config = dict(
    hidden_act='geglu',
    rope_theta=10000.0,
    rope_fraction=1.0,
    parallel_block=False,
    init_std_o=0.0,
    max_seq_len=512,
    train_tokens=291800000,
)
MLP neurons of a small language model. Each row is named by its layer, matrix (down: output weights) and neuron, and shows model dimensions 0-191. Each number is 500 + 25 x the weight over its row's rms, rounded and kept within 0 to 999. Numbers have three digits each. A neuron's up and down rows have the sign that makes its largest values positive.
A block is one neuron, or neurons of one layer that tend to fire together. After each block is what it responds to, as a language model described it from the Wikipedia text at the highest values.

L7.down1014:501484514502486453517466560472548497493481508510472474495481519507494474507542518497498503500515531509527535519485472497501435496479525513469541500483521542534474487490509501498542499473496518478528480510533451489500497496459480486500523526546479491480436521531498539492518516489514493492487460511531507535470490473474503501515502497506483508537542536481519512524517492478539491494472518509491490509504460519505465512448503492468522516515509497507510531481542486448509523487540481549500443508515448459495499549513521471448497460530493464536521512492466538528466497480509512531
Passive past participles. Past participles in passive constructions, usually after was, is, been, being or a comma, e.g. made of, taken, released, funded.

L6.down56:499500536477567455513542503478500545503514496474521488507510499513540527490553513519489463495487547524459539520506498517524512474538470486479481528513461519511498517470481510501505481529498500490493486519497485511486481471488482491510521498537500453431500520473482552476526529460527460518514488478475512540519501506493513513523511473515468529528525504460496460481521466503488509514486528480509487492502516579560493527490532542515473446484522504511518520535504510491488488472487496494469534529510510518513508541494512530526505471495461497527525502499452543496504500515551548505
L6.down533:540465520527467491480483519518480505527506501536472494517484532488467484480475515473511486437504528484508480495498493549517494497521472542501516506479522489514525473531497456469501537492434473485491496443497482538488521454528443519505506452509533466478530498495443523499475492491501481471512503537533512469540521482548474478515492446484450511500501541499474527576467497495529512494482504490499532473492528509533512478507494507476486486507485463507486500489523490490469514532514512517484498478502510541509507495508512528479495538461507511510475504470488448534487514488522519441
L6.down769:503489480492482448488498473514475500499505504498529494545518540450523503498509494503473576440478481513507445497480545549496486528486509530475544467452566494500506525479510486544496538512487509516492520514491513524439520496472509502503487529497468504492524510479471478487487504489516483543532526506506495464492553473505528509526495490488472533479487520562506511490512518508486519492532489507497496500506483493545504512536515498496462530507509519521514464478546530511486494512445484486511443506521538520500462480507488479534495519500514518495509529485536438535536503515529518534
L6.down826:513494511482505505474536489461516534504515461526515498482497503524520478504504483507516542516483444484522497498442505515495497511463538509500579474507534527498507549508515500541510492507482523509461479493522489502499535498491493503535451507512514495518502483539453500472448468481513525506473459482461471486496508478497548483495501461471467515445530518476521507471530516516492518490523490485482518489500502437496503529502521501515453491486472498514528492517506541520481472485498497496445469484474492504517545479486516504496534512495458511461507546532515451519503431471544474529
Clause-opening that. Words that begin a subordinate clause, mostly "that" after report verbs or a second "and that", plus "while", "although", "when", "this".

L6.down615:491515519496481469495530509518466532524524490503514510481479497480512521478511489496502465474523533499519484469499489524516485518531460506504463456535480517457500467486487489504489489473482474487553511495564465485514508476517541486479446504511520502501494501511493485509478502483519513484530497510506553494500479473446454507497514526465523544515491476534540535475505474522527495444440514485531467479521484497501471462553524502498485511482541503483492541490483444519447505471507497475517537498491504529472452499518566495519514470571482489519474486496512516501469509456499522493
L6.down631:528525516480475508518514459487518530477504509530503498481437500479514527487484476477511515494489493500521500453480440494460502438534561510510534490544521496531534535475493480474521471518508515521491521511497462488488493500527507479513522497496503481475449540496479506500477533496510562443496484537492484459509478441511525528515481524520528485484475524532487494507493488514516471489525518440471491497491509524524505509489504520453488466491523502482521558465458538505512465488523493473485458506497534528548468484496510467457512513504531501479486483494486485529489532496533464520
L6.down660:462491496463487497526489480503483547463559480482523514493513469487498501457532504515489516508503551478504502486538465475514522522454519479510464488495511502506487491502484538503490486521539503495505504526479500484516496563527530498514486504494456498494496522519483498476530473493491527447503533508471503470491477559467507557486485456459505510501514480511514525500437530524528483512504509523544507501485476503535522484496499506524534493558463491477486471525533511545493501494484528455488532562483457443472514526529534537459467493508513501497540488499474509538471515496528498500
L6.down672:529538523544487560526518493483530532466501443517516456507464521465462522501488480509474540502491501504452521493520497506548495540500494515510506495569465502517523500436506469514515516461478509485467494496465509507483503506535477462500534467489471516484552493459496501509522499510467546513487461493483527525528505476528491481484523517475541499477482526506481497484492463491518496503516465497467454538508487448489543433505491541478507499483506465527536530533493505528510523481486516511522494474487494488465495523488539464545463492504543517505484502495485516503525483508505508500
Predictable phrase continuations. Mostly "about" before a measurement (a length of about 18 cm), plus the second parts of set phrases (as well, As of), score or time digits (3–0, 3:50) and word-piece continuations.

L10.down78:511493494524486486471489545509503521487472505456468466466525485519503500501490477543483480541535502524550484558540475474503526485539482474479465480537500493519524473470503484521492514472510526537493476506514497498519488491456493435470516533493502531505482464532508514443541483512513503512512521473501519461497530522442509543513506538529520543517490528525494465481460504466490469518475500530488490496495514513485450477507467487505466527486480496479504538491469541519485495479496472507489538474484484489511527432481473520488496539489503505460477494521472513546535464497522487473
L10.down561:508507500513530493508529498434480506501508566510481492512533479516475472513482509483523508465509514511524483481563514504510499503504510486494498482444514494530461531507458527504526507535533488521486494509472442503483503477483506529491444482546471501517513462531467490523482502502521514514533466481454516461463507499488456497560503515517468512470519475470466482532534491516505497531518518478455531492494483497506522518510484543502456496513502485464513464465513483470509532471450484494517491524472491537496499505531525513487510517530475522493488397494506487510497489485499540497
L10.down830:522495513502522490514492498511512467551433500499523519500525475512557510540522528510494505505517478462492561524509506486525512509520519498452471495492475500534447456535451511527464543515479469527512498511519511498492492527460500511484522501506441498453493497500525493577489499514518539495503534508488473505496464472489489536498479477501524488481488497522488507475512481513499512498519516521494500505519475501512537548475504556498423484517502461526483444502504504477533509490526520483473553471509462522530515523502530527534481502510483566492516509525520478519487497501487526500
L10.down914:498502510537478529505528511507485502535489468488519549492466488498509485500510518503487533551523489564531477528498530468510540496522428467531484477472507505472488501516540514519504495490521518516484478529526543495498509470452489513522532502466502515488529461549489531504434480529520556450479502505517543491515520467520467517514486489511504527446523504507504475505498478504520492497526473524474471505551523519503484498470590465504477532503504515470531493499532530509501467505480475478531489497512479527497483547482540536542492515484485496467502504521509489518507518513500506513
Did-not, possessive, sentence ends. Three groups: auxiliaries did/does/do just before "not" (did not reply), possessive apostrophes before "s" (Barbara's), and sentence-final periods.

L10.down303:542482516515501528477462495495476497462527475463472498478499450502491451468491484489507529521537474484522517456520511462471499498513551577486527491509517462531475542554463508491517505516483561509469491476522492492507548520488509526491502469556499509474497548533489497497487502512523470440507511493502490488481483495477485481519512501504496474547522501500494494501521501486506448496501506497526482560539483483486463525497525482506473487485491499460491509456517501528534505561520459492481492506512514505517525513491470483493506527479493517515560493512551464455505534498497530504
L10.down390:458489501560531492504515523488526481563527509517482497434479534498481517533477458489500504472498491478524481538494468508466462498525484454456477479494501487449494473507516518540493495526490519490505523518523481466523523469501493533503503471460539487519531497534546499501444475508485513517497503473528473487500530493497485505514479494505517473541466518478508516513477517538466505491475512506496518497480482467412442494521500520465511512491491457491508505479513494504540519473510514497514515528514525475501554461522552501510509484472520489540458465463489489512520531509476478500
L10.down552:479499515423501517509439472462503502484537509460498549523482489508524496504521520503452474510520505492526489488462513455457532468502510490479445563495508510507457505494482505494507538493494489510514535455508467501502534521519520503499471516478507553510508501541476514502508482469497493480565474513522522489508487483521516473508511462501503489467494506524513461507553513535511447500506501523492486488501504475494579491502499497490484495538492537540475502529492512503498490472483550526451460503500522527466505491487483537474519525512516513501486492503521504465550506483500565491
L10.down663:515534508520477547489537457524519487533497559543502483450537527494531486483538474474464495529516488524458490421495522528534510509472523481467506467531512476476498486514494513498506444507525503498497492482515517514526518469521510474485478501501505488482508508522476457496461480503459483497482488504540493492488504449527489497460460496505545496530544474457476464502462489475472526488498507483496474493514483503504523523554507514525505495487516482529511470519530467471545508493452501502525479534484507502507460520524480550503532489565474517507454494509494526536504491532500514499
Tables and infobox fields. Tokens inside structured text such as wiki tables, chart lists, taxoboxes and infoboxes, especially word-piece endings (Av-es, Sing-les, NV-PI), leading pipes and opening brackets; also some prose " not".

L7.down1011:495516521522524505480541477452502519451530490483510467495517484473476503516511495505504482534523514497495544514523482454521461529520489470497494465475445492511522511492482454532468512519492508550524504528463513514495517458509487543515453501528531512541507504539488521500478501496460500486479453513554498479466454528503560473528488500525529522484458510482516509504499519512529512523494517495474458524488497532487502531489500504512475512485490550503475488480454512486546537514502556478505468489487473534516534512482517479539520507500535500498438538512527525535517508476483480463
Word opening a trailing clause. The first word after a comma (sometimes after who/which) that starts a clause adding detail to the sentence, mostly with, also both, leading, as, had, found.

L10.down474:476513504522486565465467504479509495473415523503477487464520522499526484500494531537472520501505477504546537482515467472493510528484507514490465539502511475497503486480503479526510449493531503473569507468524487543507481497516512496487453519508526471501527518496463503521569484500502548478531505539519532468521494495519487517527502546511492446468503506510507470527480489528529471481580519510497454500489486491499501488487502486529504504476478497495498486516511502489454486511489507478490531489493487500484525470515492492468508547501479531453509490500495506476497544493524439453
L10.down513:480519537545463501465498505475494481497529526472397519530462550491480511512513476519527469522539502475547535513433466491466480481515499494487557457510506490507515516486469501490487478445495478531470508520476478468509521529490510486509525505489501506534475476498462497493472501522504517493491517488519498515479508478508508495482500523515490505531486468512509476453488521503511476524493490504540534501491463496442516497474488466492501503472509456515489438497508502477457524527496502535526533486508464502468497492521476525467457541534503517486498498518484499494503509563497464460
L10.down876:520495500482517538521509514525485511539476518510490463500473484459473504506489512446512501502520503497568472540511528533519504514513514562517547510506560466526504514498473518491553471521468545510513541519451509499479506453469533523521526516518494523495504464522523482526486500451488482540525497503475539527527501507524511518540506554487507460514490476519480525519469501513505515472512486540529548519538507515487490516528513497491497496537520499476516433534543513490500476480505528494453504503498502535471501466480488489475551486507481482499507535494546491526505490491466499525
L10.down893:525531538509490573481496513515508496506423445509504508479502485474489511548481488441504505511481472539501500533482521474533489502478537537471517462507508479456506508517460506537473475463536489461515531505494494515484510450527504514476481505532490515493547489520522545505468523466521499512486521531501486504492476461504521516500526458518514460490505485501491501487504496500510474490476500473512478459528500526466509493490502497509498523535486507547508490508501529530544520484531486513495503506504502464503551484486447530468523549509484535512463481531514516494496520476521447569
Quantity modifiers before numbers. Words just before a number or amount, such as over, about, more than, aged, age; weaker on assorted mid-word pieces like mo, di, ko.

L10.down215:492491523502513537476472463510521473456478486516516496519449486456487499473516528510516472538487493482508473432518492515548507500493519480499463512492445508508477475514526464476501514473477480556496483462452489516472485485502493471507531531518499464484469509494538471543488510502489488534516524502535477505490531527571498506526467536536487530483485463534492521522502490474537489487505574490481523505510551476504510481506519502466485504480492480477474520546482486500524533500469537516520489454528505513463508495511510482475467508446495497476536503516509488493465491530531502463
L10.down228:513525559471476463525544461509525498493528503516535489492501524502490524479497521470490524504490507516512491479508444524493478532533559515447506532504469497485520516474499524530526484512499480480516518535479500480514499462479476445489472532449494502536473485488538483527507496513497483469502496492527491505514442463490548529520522505506456497462473526514517544494482537503486500505542477506473545542445498554504462492489506492514514496443490475502495474524525523533519479448454515500511467489484491503515503542486491513465502492559522485527479511499504515483507544487519492487
L10.down992:536485497512455471528513512439500531509470494516495494508499498520495508514502518465538511474465527497531496504487485510498466515498493486524487468539462475490482507500546546489479535462499507498496479489474466523497516446451500471514483479501459479536499457498546532495481485531494508501512494470497515570475511538521512511487486490499492480491508480505434543511492519500509504503469481535452501477535474505481492477451525532462453479528512511480500461512475515498484491526532539509437538484482531504491488458468489514489507529477474479511500485487527462561476546476508522480
L10.down994:474496530488532499520502511503517501473462476520523479465472523519525482510574502506514449495539463480487505513481524507491525480529512519521539510512522482524551516491511533512493512512515503488517517442470512509524484498466520499463487516469533490484468532525542586491479489494510476527472531540484541510474497490493491466529545473543531516500491516454506515517498525481471468489516495504525497486496512545482488550477522475488492460518463492528553508467510526466519523500498513481523495560474489560485525471481490478473512475480519493495515497488484503511482456546476510508
Conjunction "as" after clauses. Fires on the word "as" starting a comparative or linking phrase, mostly after a comma or clause end: ", as well as", ", as do crabs", "described it as".

L6.down35:474518482498512521486493498508503528515502469512462479503471509530492505468492497552546494510497489466527565469500498511510490514480505473537505514518511499496533508433531483495474502511478553492493515524516520505442514469495484474490482522517485503471506497484474552462460509496515454484483507466494538501520539491504503520476533517521479492480501515479489480527504475489478491460477457516468561496502459525463491420535539512523558512522498503480509482458510467490523517489514530537468479529506515527493451533488480505490503499516496510475487540493536494513467425502488520512
L6.down220:506532463448515497482469487523474475512512468482506493546543513485482476503509530545489471512475515529496445507489488539521517518501514524463521503482444483470482497498484495519491560509519522462524552478515468518532518415490538516523484534467443537500498470495466472490508510478525504524537502528522492496466527484512487485494454490502513479475490494540531486519498512483463496496550494479511507504460551454478496509500473466495534484477532517495510518523519432497478507505439491485530465491501533501474500489480473528505480512527510497499515499504516491537503486506518517508
L6.down843:541481500478498506504516473495552481494453543509520512492488541511504501558488481532486511477493487540499464488525494497462476516458481491472482488493469437505476477516533460481502479518479538481502511502512545528505522449535520494482462487503529528514507483455517472494482500504461482546461522483493472521475512437501534510492471485504507493498480510480514493474511485507538451503514447486525496507542473538531501485509486507515454541505499518505473537447466556459491543514490485486518473478524538471482539504483498494459527503508468498494518489466510523460531498492515512506
L6.down999:483518498530519478540531504554457472527445525534549485503507490535461458479505535531535483504484526498520479504500497508534508505524494530486519523513464473538446502491485470511483517497474505509473516508508480502484491447488507498538478541520505525451475516481489523517485541515449469500481495464516516527498531499491492542490504514511466469511497519532481506495490492467517515516491452502505504496451512469463494511483539507531559492486533472509503479454497488493504528453503500511495514505524475508466491433519485510497468561465515493526489510571512523530491481504531522500
Possessive apostrophe after nouns. Apostrophe in possessive 's after singular nouns, mostly institutions or things (the country's, the team's, the band's), sometimes names; weakly also commas, slashes and "and" in lists.

L7.down109:493484471542490512513500501492508536457579517501483464497510491450506519473444497472495470488465500483527502500510497513481474525489473546475471520505475502499489502488508473491487493501455508518511435471494529492500460460490442529522505473518504478503527513480500536519503480474520512541516503528507512510541521500507488501501470483504501487502520472531484550548493525497496490498482533460475455493493513513496520556488517510470472499483531499478544488516511504515491489509554488503473480474566545514507479525522487511462414512497500493513491521519479536476503512468491457448
Mid-word pieces in list headings. Word-internal pieces and first words in section headings, tables and credit lists of media articles, such as B-ook-s, Sing-les, Cert-ifications, Go-pinath.

L6.down61:468466526526511501514493500525528491512540474495494509532503510502488533525458486459514495508522515491527476492517480501472514486535469516508466482474531513489544481501511494523552513483496509448503507535463479503504460502453518523516472507518509482497518517520528502524501468515474489474550449498540531537500482481477454474514477517510507463475518514444542486530465503547465557518533484498553490491497534504466488499500481444508501475488495494474504493493485469489519521442515480517507470502493516521452556461487514491507520512495516527519454531530488483503487545474539452510
L6.down612:458522497495460486510528501498558482531563502491529522513481532487472521504512538487523488490522507507509510501513481481521450502486521544555469454480532490476492489515532447522507545507529523462495514516474513477486463542459530478482488521482550520498508555539497510536485525523523481516488506492504470518484498534484513492496488520511447497508507506499537542474456531499461477484474517472519467492490524492507498469478486479498502524525543458520463503533500478532484524485519467520497510480523482520472522509512520466521496501502527454481525533529478529467559482527499487468
L6.down797:526461476487537488478478469495488427556504507471494487521474441484525510468508495483514492506519572494529469471458490525454491468512475524504471501525543520508512471473490508493481496527537520536548516513421501503515511514491520503510513530477502483507514517505497472532499496496503569518479502544500459503488496492506520502465498521497539494502529506500503479511495479487521524469496536510468514523525481506513514445495494540484527490497502462454497478494516500505524529494504439488521501476463473525513493488518486490472543490505491544483487476529499474522547480500536516444
L6.down845:504507492513520549530535509492490471500451511488536499490512466457486525512473413511478528507503506521483496469505494521484478499487522514533502499547453508526463521495496478534509539518544463489500503495473499481505493443460511579495547487464467504483498488513503457479493497486509538491504478535551490555542491461477518491514484519490501513458547551503505514524495508469473514517467488493516499488504515496559493522505518473485527507505483505478542491501545496492524484518515500505507454496485494478519506497514446483497540470482515507486444504525491507501527524456479478500
Wiki heading closing equals. The first "=" of the closing "==" after a Wikipedia section title such as History, Cast, or Career statistics, plus the title's last word-piece (Honour-s, Demograph-ics).

L7.down346:517508509516539477551527501517508502490514509540478487549498480447483519495485456477515481461466465500560529485497514472525478504463511443527449513541503525463495505506493534508495511535484521531479476547517511519508526468471507526487468521496520507509510495493518533484524509502476480506487493495490541498489472471485523539513430525517511493516491484504487526486479472492457503486492479497483538486564499512559523503539523493490502511523491490527569502574506503524498501465486483492503483487536554463483505498459497505461467499478495480506500494527480474469528533491485512482
Possessive apostrophe and word-internal fragments. Mostly the apostrophe before possessive "s" (Women's, algorithm's, Shue's), plus mid-word pieces splitting names or words like Be-t-ween, Su-z-uki.

L7.down7:497547579494487521441482487534476495465471484530489500523467486495478504504472484497439542494535514537490489496487538501498493509506485546476504500537476490446555500515483508496507467490500543521532505521485533499521471426483463521471508527485503514511560473498529525530473464498535510511509455486531506482495509512492479565492528477511521521485502492498494506502508491499481497453513475454524492468531466543479504467537495522487505481505493511518517477464480544492540460532524528474494507480496499499518521477502494471511508502520479470471477482505524487506482519470500466536
Copula before predicate. The 's in quoted "It's", object pronouns after making/find (making it hard), and verbs like is, was, been, also before a complement.

L6.down138:477533480499528473500500491481524483502521523516477533499513460516469485535497489508537528527526516469514491509451474549498487543497486490525512543473498530510486481448513477495503490497501480491513526530457501519505471511529508500503518482494525506510516492462511520519504515496529540498537533512508458490523474484519485501520514507496519518531505547459504512481476482444505549511460492460474451484506496533476517533454540515437512490485492498447490563528491521506535491506560485514526458496425457525522528508490517496468497477479507498496491485502493522531501512529517564504
L6.down604:538497470474484478536497506487519538508504519531500467464483542521510519506518509487529503554528455504502552485489513498500510479492495515475525556542518494516473469537503472491525471468512517501529507501490513477526508532538472511472551488479514524482499487515511551474534512510453515533479501470516492484572474487458504498525498475509463492520548473483516498472499489475445491493510471465528497507512495507490505514489495510522533493495523524460495539528481494535488503447518560502496521550526527505503478464491543470539510498497465488521469493494490496450465554499506470486
L6.down765:518509506476501499508528485502507485497447500463483510486488454559523513488485486518510506507459501534488446489465478503477423506492524494496534485493509530562472494512479532474488490496486488524496486506504544532527508525456512538511520508473523468487481542480513489491526495503498477548484519494510487539481512519489506495531515520525510491533526519489446490482519460480559523499470535491464493495528494550518518505492444497504509456540494484475509517508465497447486507510516482485551445492509519504490519533447514468520507498531522546527480513489475511484507512516449523539
L6.down993:499482519473497493508506506474514507502469521469489527528524494483532507500489440462460510497505517486509483512488506563520494483528445485473483519475509548510484486475509493540447493503506477534544499515518484528517511465478474528518508499476518472548482457528542484540490489546488506505510497485486492507479518510485472482457471453484526536530506513472484466505496478474474550509492502564490472479496478470480475516477537518512480540501455490477508481495458504479473476517498560490495527504455508447510477536507550509527507474496523527485466475480492495528536487514497461541
Passive participle after be. Past participles right after a form of "be" in passive constructions, such as was held, was released, are found, can be seen.

L10.down33:480498518472504499512479477463520462520490507473577528532531492476469489508495487472504500508486450517499495502517477497479471483518519541488483561475568501523506529530496519523469474490512498496500430503517520471487486450509507495494488503505541516548549499481494481463537482447496482526477486469504464558446475531496540464553490502517466504501532527499498536497483519511462472475471493497525519526512510516525487525461485488496490499497511540475521472482488478519503486482516477543494494511477527508468502488524504531497535463478518492462489519507490466490448520514498521469
L10.down420:469508493460510481460460466490520485489533532488536521496513478536490529455506546489550512546513503509554502515474484541506484508483528531523475483562486503514470551524511519514500525513480498551455536472484544459534498477487498501515551489493454504501444482488513506535491527484523505484500484493510504532523485506470446503511490498528443488524485499483511474484530504497484516522492499498476505486459454499528537487497503470514447526498471496519438503519512509465475478491508465467510500483468511459469478531518500517478475505498504515451496538493516495476500473534517498494
L10.down444:495528460481475539468520478483530491495467488501498473502494466510483455531461459548484480494516447500496497501442506568516507497477519522503495480474476467458497516531524424511512487466508495509516523516492519505500483406523514492545498484463504523487502486486484566510482491508514531494481477512487443462496468491467523480498533473472491464467495502526500489486528516477489478533519496478496495470480512501496524504509483522476473515532453490501491532481486514498519523524505473528470527450525498529508480533539498488473489474490463508505483442496493535477502494506523500481
L10.down646:518515502468514568511478502490485487531548543517500458518524517516515509464502478507516483512507518502494503503490502510469500515573507498514483518524475544527502476529517473526488537497447491506495499498494464508487501437490449501536490467480495501530507521495510493437493521513511534499487526479489516496551524496496483503512529536501496484515467463503481500503469465482477488470484501566444591515506485490550526470531509477490532504502528487475484543517521471518448512495509514463512534466500497495515475494518543461477507481479503475480479497524542476497507465522495497488
Forms of "to be". Forms of the verb be (was, is, were, are, been) right after a subject noun phrase in encyclopedic prose, e.g. "the division was formed".

L6.down223:458479491487520480468425483537495497506504445553493509520522560487515459478487526496530524530488489468474515514492482533516501561524506570511469500519496510489473502467480522508479516489439469501483517472534465512504547508545512535551533540476490505465466502476490476521518476464471518497512531514465501497500488512521441520480475509515516484490446489520486502471457502502469503479492512504563494527531523477499488505497495479493478494533535523487511517498531491484490487475472518485525526512499488530483519516481509470507472482478506489465479474492496483542486511481473503536
L6.down262:522522458483467462528502533477525507504544488467508490505517506502533495467493531508488522543478483486528517531532481480485474517477508456530512542486511540531486491506505484461519480477497501509501499510480553514498494475516473470467516520507526440518525531530495461531484486529498501515472488518514492493524490548520493469565502493499489505544482509490526498503478502544516456512498460475488476502500516505486540495511450493519462499497511478523494502487490486491507495458505484507519496522481459508492538465455541544534451485504518548502527466504480516477527552482474547425
L6.down537:500516477487489498506492489528489500503507522498494501484469502498464504514514501518520471480493511521492474469515512475496465534515532491544483481470530536508485500462479483527463502511459549482499479468498501482462478413562512505504456532516499488515535497506544541503457499526520521545466537483529500476486495492557533499567511474529500526492524517489500479484498475517500521479499493474480510556505455513504523481517495518474501527470485528470481491449490528519476482488498546520498509523475535511459515485499539458507528500468516486467482467535546529492515553504482526525
L6.down691:526498496483494524498512487501505499521480496484521503541513473493514482512531466487517541519487483476487509473481471507532524519484486548494519474490461481469495517531515524509491487465486563515512521478477491517481476388509500524503526488480467527480500525541526501510465452493500561552522506525520470500471495474512505509492441483534474506480532491527476516508534502505463487476526500515493500496473511523505528459519470528527462484521465467506524532524551536503509498478514497509507494536487536525522521555490514497515515463517539500513487440450523530500501489495487488526
Clause-linking conjunctions. Conjunctions or semicolons that begin a new clause after a completed one, usually following a comma, such as while, and, but.

L10.down116:517499515541489516460502455507504507533477524548534480504492483506524528523471524527525469454470493464500511522527561500486536530518493544505506506490551499470494504475470508505547468491520477516474507487500508530510478471502498461516504515518460513487491522455471443538481492486480515519446514514471479506486508515551480507526477522496518481484516480513500500517496472529536491516463482524533496493483491569481518525501544523494482509558491516497473455546507492470537502470477512530502470514486454471517509496488508455485460473472476497473494496449491513492490521560486485502
L10.down431:521502491502469484498485480471469519478444508516542514528515519481483466543484453506464490529490455496530525510479498469474524501495450487523500472532472537493491503561488526533496501517489484519485521493507469506488453386482510496485507492506499473512508488479506508477478490485557545532492484500495474483501506509514528497489472503497496493496509502519466489471507537512489516462541529528532514504505494497510490504539498494526458478482532550466483494493532536478481526476432496508478533478471446480524495500466508481517504505534474485435485518481508481525494538488505514513
L10.down676:528462502517514533519472462512521476498490487526503486510515503465497527503483487533509478488523505491550545499504489547513493518524477499479501468557469513515532494544476542523498488458509532494512511492480511501489492389469466503495538511498507450494450509484511486502488475511522499502477492466494471525480488509513479498473454508491463502468504517512550506461498507446506499553491517486487506502537508508505457466539482496518480490489509465476515471491486498518540498502520489506514524460511463530530470508461513508484533433540492500480481494470506500547459488536511471491
L10.down837:505512487540499478463463495508504481499537513498504509470459522514488473476504513450536530494483530524503492487471484499499466489479498509511519517496469463488462514547510491498506496524496498498465503508527480504482466399492477515533595515521493480458507509493471520506516456511535486464493490539512509534530488506480482527471474511499493520495505456455493495499512493484501479524481508536491478506483512474501477519490487526497457509517536474527465548492505518500503498502526463491490466444507486477483480533530513454485466481470534467514460520533549519517482564508498504482
Characterization link words. Words just before a characterization or quote, mainly as after described, viewed, labeled, designated, plus called it and commas after names or stating.

L6.down28:496486509530481514524553518499495454500486500483502491512517441467508497553469505488464463507496481502502514486517506519489475494494462491503472512490503515537520482501514468507507524509477479493513512481482481476525488487461525515489508493540504473551547476494544489518509520500516472542454468540491553483511494490496502492534479553479500522537526551535476494485517519483483523488483506525512477505532450472542460470485555560499485481544448478492481451513507501525494498481510498492491517487498496520508504508540503503522532488489469444480525491469481492526449482428536499525
L6.down350:510461490542474546529505502514507484517464513476568500482487471517496464500453506493487485507476455475461553513497499499494484470465483541504499483500470526486538502519519497498534479500520495504471514499488538460545509414536474508495492496482517512490500513514539533443476485548496552508472514510485479544502492527528510509498516500511494447471490502493472503485482491492458520467486521487490440505486468519497499465517510508525514502509482523447500530475501495471459525493520534495508527476511520498522486467494548533504477514481520459498474474506550453488452490509508480510
L6.down376:484472499525495509525502515484540493525464453452504527516487494472534523492476454481497479521486475525508482485443533499540523501504505530494500459511441527495501480447503526529486478494517529496536546528496580479496475485522473492520475532449521506534486488529463511510482470479513557505511493459483493510496496498534504449535553493494487477502488527486500505467495519490440484468522472508518506480502494471511463486509541540497492532471495474470475510488527521491494472442550487526517538512497526504499536472503481547494495513514491480515487490471477533494488501498477488491
L6.down817:518506504565502487506478553493466485477504525487531489518459523543463506509518499465494494472496500486528497516518464494524498482464500480551495502502494462540501535506515514481508515462467480478463554435501485501518544471463472512470477510512530475478480490504545508501521459513473530513523484530491550505508496521460484498472467541500516533487546494578511484456507507518488511536485568525471513468477508489489487484488491503507494509479525493509493500496494482507516516530501501482442525476505510472511502518509475509496492510467476522489453465532498491529476456474537455492
Hyphens and copula continuations. Fires on the hyphen joining compound names or terms (Jean-Claude, Alexander-Walker, Scottish-American) and on is/was/also/only after a subject.

L10.down353:496466550510481527485531430471490510508514496511554442495510457506502524476541524514466497502489461469496509473518494496494483500474502486487494466515531491510490533491499548496501492490511475491485509522537487518519539437542519498479497518503496486512511530506483529512473497498514527496528527533502473520468478512463510534457538490484504446488482474479494580487496471509529535460491479497490465510530524522535454514528485506501509453531483497472503465491455513489521476483519544535491491495485562488494532513483527506493504464532538481446501497516492453515496518481517503489
L10.down443:464480468484507505514515481509488495523546540465516458488509459491522507556547509508471503533500528528487524480495507478513491463519510477512494494518543497509512499526488497534528548466507510470459539506552464480515472497539452506524569501513463508515520522483522523512503483489513505512509476551473568524533507510477438488492490502473488495488506505493478512555463505505527491498496522501509479487508473498515451486514513512467517501514506524467510518516482531507502491524508485481502518467525465471491522497489534473488468484531432504494504513557508485461459500564512477529
L10.down792:501500486530525485493497481490458473463579480463478511487505494462486505481462535513523485554474502446486527532447514526505513510498488456472496490539519492510487503537505515459485462500491458506541513529517490510502483504474515511509487494482516500502494524505521542505475496500494498450452538464478491524544503515468475510517498470423467545516474469483501470477469516503510477491517526516503488500450498481498514449523537460481513552506503482488490506505507470474486523516512548519502542517492471501508508496486503545480488540513546484540457509521517471506475523516484483523
L10.down922:499480468519518476475512490456491491555527510513537473485484469504503466495521452519504532489540470543526577515489479501503509513526461471479551478490513522516480474536479510524499507524495481520524504469486531528513483484521493492534503533497539469436472461524475512453504500529511501490497524475509509525508523444489512512521472524503530466488489522493447495533503477503527513496489495448534517488430495499455480525495486503458488499489495504487506510530530480534493486484499526539459467461509495489504492475492494456487514448504478501515515457469509518550520528509521497474
Verb after plural subject. The main verb or auxiliary right after a plural or group subject, often people counts in census text: were, lived, came, found, would.

L7.down8:534503512510523511518492473459499516502479541510517515490482544529504469493520496470484528487490476519518502525467532526473470506476500550480501491510476517490534474493484490512481477556519479478496488511508486545496540463479542491468515483493531524504519488507491505507521474480529534463533478508495498546472514472515504477510478498505458474490468507507469507532512442493523532514440502501499483508487510549522511506491490548451515506481465485462528515519473483527487507523530501525533519474478498487511452517478496497473477484479540508474536426489529471535472549463550477557
Verb slot after subject. Fires on the main verb right after a subject or auxiliary: go, went, came, becomes, be after can, to after able, and prefixed verb stems (under-took, under-go).